MLP neurons of a small language model. Each row is named by its layer, matrix (gate and up: input weights) and neuron, and shows model dimensions 32-287. Each number is 500 + 50 x the weight over its row's rms, rounded and kept within 0 to 999. Numbers have three digits each. A neuron's up and down rows have the sign that makes its largest values positive.
After each neuron's rows, "fires in" lists the words (lower case) most often at its 100 highest values on Wikipedia text that the model never trained on.

L3.gate802:565552389466568534539507450467489474445592497458515507484473498500470524544488434521568503508493526473475583422541553496402598512530535487507496510460533446535458566532493464473524519487431495481580457500443480525478412430535475503556532526490552456488462503379477432430517485528553416474536531447493496494487558479512473566555455379526474513481529492502535566498519608610493461555493518505543491469500563466483377509470502508573513471476472458564564456454532447491483456522510531409445464516577535538533600484518515599544523538478543488471497425513321543539490446446476460490479479478485498445428511509511471433518510538457461509420480443525521508519522515381487553508532502554465522442501536529480483482477502459481474583429321421458517497638483517464528509522420553
L3.up802:553571393492510500568518510501450561475503448466496528541516539428445533500451437462514409576470536561477529509570508535495533496512467534435546521436490524519546588558511511482496497437481538565529506477451447519437410419464642588507534551521526532496401629423483403429481444546515525504568520408489418518458470516442450547460515508504545521442478492507484617467497521564495472465529457478473546558435552514477452499419564448519497388535515500523560434480516512487524450538414554545499514529512416456512611481467407549541487560571521413419484464529495511538458465394551584446567474476415493480519446518463473443543460507497487488412434503523452443539564448478531500533361453558431451448477469474522540545437489526528495565467460455505488477499473489522484475526498576
fires in: "film", "tv", "television", "story", "drama"

L10.gate953:526586520467429441370508482446450486470551543524489471465457541508529555459541567503519524431426525384518481557472470539590565598425566428459515550495528552595607557498529461450476458461532554408497586501490492509449568463546523631503473479443492462488507511445534523477551477445499465392447554546550485496509517569466444548476510527453545452538486527558428445408638520434481525509483474495458557474505578505607528581440486526518525495524575573490509543533591491587448485573441464467441460428404568487451532383484475550589550480562497532461531556522516492448501571543639511496507488533509524507603527483453540444442522467475651497480496437535469541494458513464576524502420553541538476526474486455558530480482496474441457513601522524524437492532482548418527551434436308
L10.up953:500493483512505510517493493509440494493440530448532521498490464566408423561568536558533568445490535512448516553482377553538518591523429515495532467451492541440356565512435472510550505556496353438544504442408539443515553573587564529483316542558486547500501570477435521491468420507524501391509485491490560511501535459471514462512486474524515494576544596521558517565458388509482568500527501448437445434484494510543547542464563454570512400553487438526463558571543488489455550484463509497527476546479512530386574497397538416541542499516591490513528448555476548528487487438542523527539501485525465466470496488545475503465534463438449526508576428494471467580588447583422461505485514541497411608438500558418438452525608573483456450489512483493437434418506479434589530487584515
fires in: "june", "december", "may", "march", "april", "august"

L3.gate672:541517590452422541499560532532527595516470607445455445466477593496462520618589553541460455459465512427507510522491497527527450440473454484601531508449460571512459463471488475527510463456429519603562511505440530491538449552530533480446511532501456476514522557502381506464504452497515523467555447501571457548477488592427434428489564471448466465430497545431554456574507517474564471465475484562533522520542548573505469584609578498481517533539485532595563507404581522521507495468482467464513508515417454472515555422471542461508537524618517457431446475495527446458558452577455552476510515483383509459566551490466442384565490626492438496496515428436480501554554469558439432577425463491468527502476527527504587516507514509410520432397551458477438475457513546514558378458501520
L3.up672:584502530376370611524556485525539597559439560458478432502448555520460479590482496554499460497416506457450431501499494485528426466482484496565538528556546507462522471517465465492454418491484415555564490499397558460518522530532471485522580526496439528437476563471470460550530468549522586421519492462529477604458541598452469413563539479411474494425591515457551419579507435475574502481455431570515467505513575535502434569573537506514487566493557523568530552409506482505522577445491422447468474529407433417495543511441571496507569500603519440512482522475484487457548501519488508396551538459417490460517538500495485403515549557486469492568579427458507513597576470582502477651447497538438493574484604525547582466577505513364473529385519491505494462460531540493483399536578553
fires in: "democratic", "republican", "bjp", "liberal", "conservative", "bnp"

L3.gate147:588556528602551452493459493533469482443468511587483479597438487512509473527575554543514622456495523548485485499605439476554555496579483505581467560504521501505415610479532522504603446492470530537548457417472489488479472557544528499527450393504537577439609476505543395491497509518538461528431546475541439480471464600480488531548492384436575573496466551485471634403486513467597486470593363493532537526555541541539483457451546506458458458529507436602524489416501449462515522486590526475455497429412549558498412496425485503570449535509515512490485469540510513525406514460503404573539516507474490488591491557449460488572416587486483560540559404555465565485431512485517502443544475477495427629542488514485516464483467497365516537484513526476512569510481420534470496528463481
L3.up147:468467530546541422489428519465458499483484562507479407532466539454417528513556477484546580486471529546433491455544461486507459586533444539547476511548464463536398637450462466567516459529428557542476541464409474548472474463467478464506522494540602650478506468498494425455493525501498604408472501434547465473489504490442457540527512551523585525500483483426488597473523430476556527452547472451542449503576521472447517454484573556416482531611552456567539482490475495526508479462531574519507592553395505494494486574470461532572471550584454469534533470490488505574452526505527455501493491569463513537627484506527497447542468598528463526561508414571501495466426537453583506502497486536531557543467553445537527466373426531457520537499466524518606460456513461549411480530471516
fires in: "television", "radio", "tv", "sports", "news"

L4.gate248:518426470509489445531463513546539552522387520439431515480434399510533534568505574455519536483445486544603519439525444520488581513529477567479510485495508548518531573470453425541464554510507527516536593534421438521411521502623478533510510566567424457447510499527461497531517472442436419469444461435567541531460452471475608515456485560484532437503481544596528572411497536450504563498521553439476414531449431506533503502410449548531472466511556516540555500489523505503461433502451505576427504527469556457525453514668467474497502511434478493535552512560394451479540503501512498516499530476531452497471479546629505563422503431472585511505421450412457493448449586534408488542369436544454548394569536537546508541507538426540507559531509591464429477496585580538472491525415486
L4.up248:526500523510557547496571638442533538489483551491537545549468507505528462498418479569484560459467454438521422392425498552453503441516429544524535551471507576393484504469464438503542512502424429519445563475479470528463451577545539469488456531481402544590436480552483594465547526434555427497460547493448564571484458480528528479476429496487549525434562467550539476465513636547478515485483556462473578504372497461529494643487440525477464538490554457505406522438535556461438469473494513532544544584495589515444390520571542541521426471428423514559531483532479437476478475494562460460505542572474488508553440526428482487533475532510514549554514465472439598597577401557516470409540448464582539569506481496496561581552576435535500459468490436328482508476458547520448495440486569
fires in: "january", "september", "march", "october", "july"

L6.gate259:465515422480462519476387475506526474468418479557453455463456482607471540452535570505488514407545534559490552381493428452481553462539536483559472493616491544522522544527506539543615470495554500553556489538446512500524525538525470556449485525527552527539547482553471476595555441434409376467517534520515463593495448526492463560468531440477472519437432538542473439454529613515492500494474556508461446548466529496447459526459480511556426406446467607588515570490518505573419492605557435582500504535434537446440442413421522549451463450541429552542519430495493525457426470495635512565523506580517481483515516474508524488410474437488555499548486413485594480461463520547477447494447533546561456423529533520500513503412461496521545622489548587424495525544458566481415518619463418
L6.up259:482509462510629405530459504541488480470477507543472609592496531477544523448495516492491546448462486488444470405470442518473494416551478454503413450537546536549423530524490576502616455533504518492464490509577521566486534442477482510470496512502526575539574540503510472488496396499459446478551515524501454404487490539500481515474494436493502481391460544464674466472547488495432424468446505432479572536459464473459446477460538512513458364430370502554490506490550586538418515545507551488541504460446482491503530447442442572474465499520524548522522445496463483567404488350590547555514500530376495624527519484471479426456515493486567538471472502518570414568502509520505546470513505489540425509482543515458541448479480475363500540602500563383469447468519569564458454505516534
fires in: "january", "december", "march", "november", "years", "april"

L3.gate742:578473481540576482469490552573467459480517545448473457570465604533571498524494510532426459604451582493482512528523534583456546548550499687503466479501501518511419524435517545523525487490509531513542517412438475552471502431428464534602459560524559571491429481498451499537398474433521511461513535483517409557537507503491479521558420437518544605472445491501464521498492467542490601454457499435534496523380475520454454527520539514471520470485482445483512544524553400512569535463527481510435606502507586477490509534422600547584487508528531486561496584524447520562372515550509501462507564568450486535501552487447509486524540511472457491568504448544496535454460500440576516382407513469457496485555543619478550542493481551478446499505474487504365504443548572579467483461500495
L3.up742:590508445548601565501487591533467493404558544492503487554454577512570456493498546549423535554470543505501473504508551575419494563548532623492540490499515474541444539439523551486508447474552563471520555458462477551464500440423453564596492527548515627451469534528471469544437462429465525438500539532511419519519491439480502527516397424550517602467400454578492514479533459534478563467451501472464554539429491610480415486498525534494500491505470472507558544515560425557513551483533507549491582509503525449570452553430575484584457514557569440518441516460455500560393505495512508478466584558426473557522607435430503458496470510473407481535493410500485535405463507485606502402365509436405487441497549571456561505477510554487490496490463464508409545497529568566484477493457490
fires in: "television", "tv", "radio", "bbc", "metro"

L3.gate366:502559484576528461481465474490501441442556547444600512510482521453502558550638450476461411597518620492511530493431548472447515536418548487515491527550581508465422587512434484502553506448523534558449358489607507432535612522518463532523510551528556464509524433424599539516607444543625609563503464416527452468462531423510408498516450564489594587487589553517568510539571606463457459489480606523510523402489508535487416427484505424494428479499493473529511549544513428465410477503548501525508580505513550552465528542502604519463483507536496484523458554440374465461506439487578539439472502528421479579489492486542468533482511482466471466464481505440558450476452554564438395515474409508475498460513478502471463466496453480550515490526454548516503475528435421499511510422558592
L3.up366:494477496561574491410516436364518494399471429438558524537501491391486535519557426485523457502583548450485477456485483445528582452528462460528430543474490490528419428521395473498546567584551542601457416449508495479563442527518537502531543469577504485518523472531568458485626562523561496500574524564516462525396563468529435508476401547487429578550522486425428534461588534550444475586445510556494528431507494522567460494446547469517486517522431598466557502530450471465470447472482460507585485542531518564548406484495561446544476555533419493537516446596500581461427459526548490450406501532575573517519474586550515518549448479589500514452514526525512471476506496535487485459457509464527535519523497455442489483543502533499571536559406458352514473480452370509521458448550491
fires in: "part", "members", "session", "guest", "wing", "november"

L4.gate760:565513542441413559496491479500472486604522520529504424480512586531496473614524561604440459520470383508495473494427467509535395427548514491516483514434531414522444437473546510467504487485537477623630534466420602471570467531550569484501502529523411531489473562473463450523474467548519531478527455568511494517414483541539501449546575517484471569428555538458558471567392438504529503505413490586560496467576530469539463546550593552416427546514512553587471502385481458473425546489492526473516464421371393477545659464478551516478517520538464588458486482474490452522596500578474554446479550499409472486505557534467471395537587568493457511486540461480485493521584439578437466594462455516480501494450453555470585512483605569466545455465484389479479498464437563534535450492534556
L4.up760:569508566428429568488559478447521519609514517520554466475542611493480446554550533580416461521501428501489459458444464488577417455525500487527503527430492473513476461438516520421519407464518501545604508486423557509583451498500579472443543514527445530524514586423422503486476473535559489456555466580456486533502525566560482479490545445440459554442572563457608460578462414519504504527433496623573442441560538525507498527559602568459469538515530520541519486388472446507422505476497542511525471475381448506516648435497562529514531512561505525485498501531492447502598494549448552398450548508450530492504519528481492391514564609498433494418560442470514538543601438554458450542484424547502523425451462518482538505513585611451509467396453419477472508444459605520540459467497560
fires in: "democratic", "republican", "df", "liberal", "conservative", "bjp"

L3.gate830:512571521488491514465489454507565504392488447504510452537535474393461564513595494533507474466563490555495455511551486486431377510511515478507488548424618483526404534478512480524524458485481588565591586518504486507481467483570409493524430468485627560448484530472594516445500511500488460516453477484466462482456560500528483436519478406535516571552502375456500542460437579520555553521546530458432473535508596567501475550428507412512489518437521461468563514533553512402508406517625602422471500531465517527532490585488491439485562524498569409515488471578541504548613506545514493501432462540408495566563565487416511538553417483497429441518574457498509422490442550449424492449457436476446509537525572493473529561557550512405522385402372468556480467561480476470412500438493497
L3.up830:514493422537455515497512441478452464423516594383489591469425464579524425500555492549479498570549554535523454539580514488469508616546502529505439582528456435504447458443421571507537468527464595460505590477447510491437517418514442572484459515484516503466497452441533398421541612524470496523507527543466519562555462502504513459507390581490516564402543517512482495491449454459607563457564476524477602436468517607491524542509497531470497506521446513449514473445531458510546510540495492477411539439524518548542445471513582680553457505523566517551538511480489535548491454402479418558533508537486464490581463626531458491524451530501549453433475497497516504478462468470458486469476483449459498482603517550621525477485536443500428569547543504582489495527494481477520602494547466
fires in: "cable", "tv", "radio", "television", "court"

L3.gate123:585411529489423413548482496523430526464455532475524538440539488539517564526427475535470550472531443578547569482528405566478562537533489461450474510482514571523523574560420538576511607555577566504527593531554528467502442549611550507535414524546476442550465535541578500480497450520450437452498450454576516501479442486446444595431529555444509502556517550528463517507540505510485476440499504448459602552415417535590406515453496473516528455516491526534481522439511556522475445486490568500459551520485541465555478576470414474574499495467484523490477587501391416505517515471554524570405504461471444437610509537559472554480443527482549451478383432558517496509507540535497432465393462440520434484468409472478558556507576572518526484460458586505461422523517607536507472526481455
L3.up123:539413483491454465562500454535461555440465490542552504474498479542516466537471532644416564486591473540569592414496412561503554526566449494469459512470485596543537557538433513633538509581557500550506642498530519451491402537578510556525432499486435470552473525527514536473533454588447418479511504434562583459521453512481389511433488553449565473518549544543462493467568420491455525424503504457443544558430420532541404496464489466471503441503523558534505519476489519512509537486500561516468523523490527540589497557500434464547457545496482539528423545503382433546586536493566515571431503447453468435576509535512505516467452552451555486428447438514495445514475542539484367443431463465578440522365424457475554563483535520571567429494448587476422477520496574533497493528447448
fires in: "february", "october", "july", "january", "december", "september"

L3.gate981:537460563533428542504522514463516494535525525493502465469531592498487419580536529516427431446435440554389439498460453572532447514524501567509533508443570551445498428511488427478552426474476459542511560457450512521572466581603544448438454508564443552498489537475400598589475452567562508432527460468485534535449461574518447429415569451433498555495577605472556499586437499422501480468450504588563474460630504498508505577516542530492455487570535502526564567426444563466501486473465592480501510473499392437564620475468548433534591580480557511506452472563482505504559509505510579461521474544430527558502544481479515422540589585495423468434575490449495519581499497521459467556462510510502516427459490516438536436557553546467518411437434534533442497480422563430591429459588557
L3.up981:549477619550440554527582508494519506534490492453567479433501555414525425597472515578477503430561385575457461480540472541532501482519462538452591458479569482489454481528591432465522460401432490494532526512420575527577467588555516468442411514548394538461534530430390555636483493502545536457558456488479478539441489467539502496389510500425443572500510513471567454582376538441549529493422490606558457440605524519518476514501520510495473500554508505574554531415467515469430471446484556419497551457472419436526580516466549512496584477534529565531464459571472480520575474563502605454464509558481505478537537515476509488548575569474439487416532484448519493561512496536518481572512466554487570514419466542423567493563574587454564429431435493570468509487483569456541421431583567
fires in: "democratic", "republican", "liberal", "conservative", "presbyterian", "labour"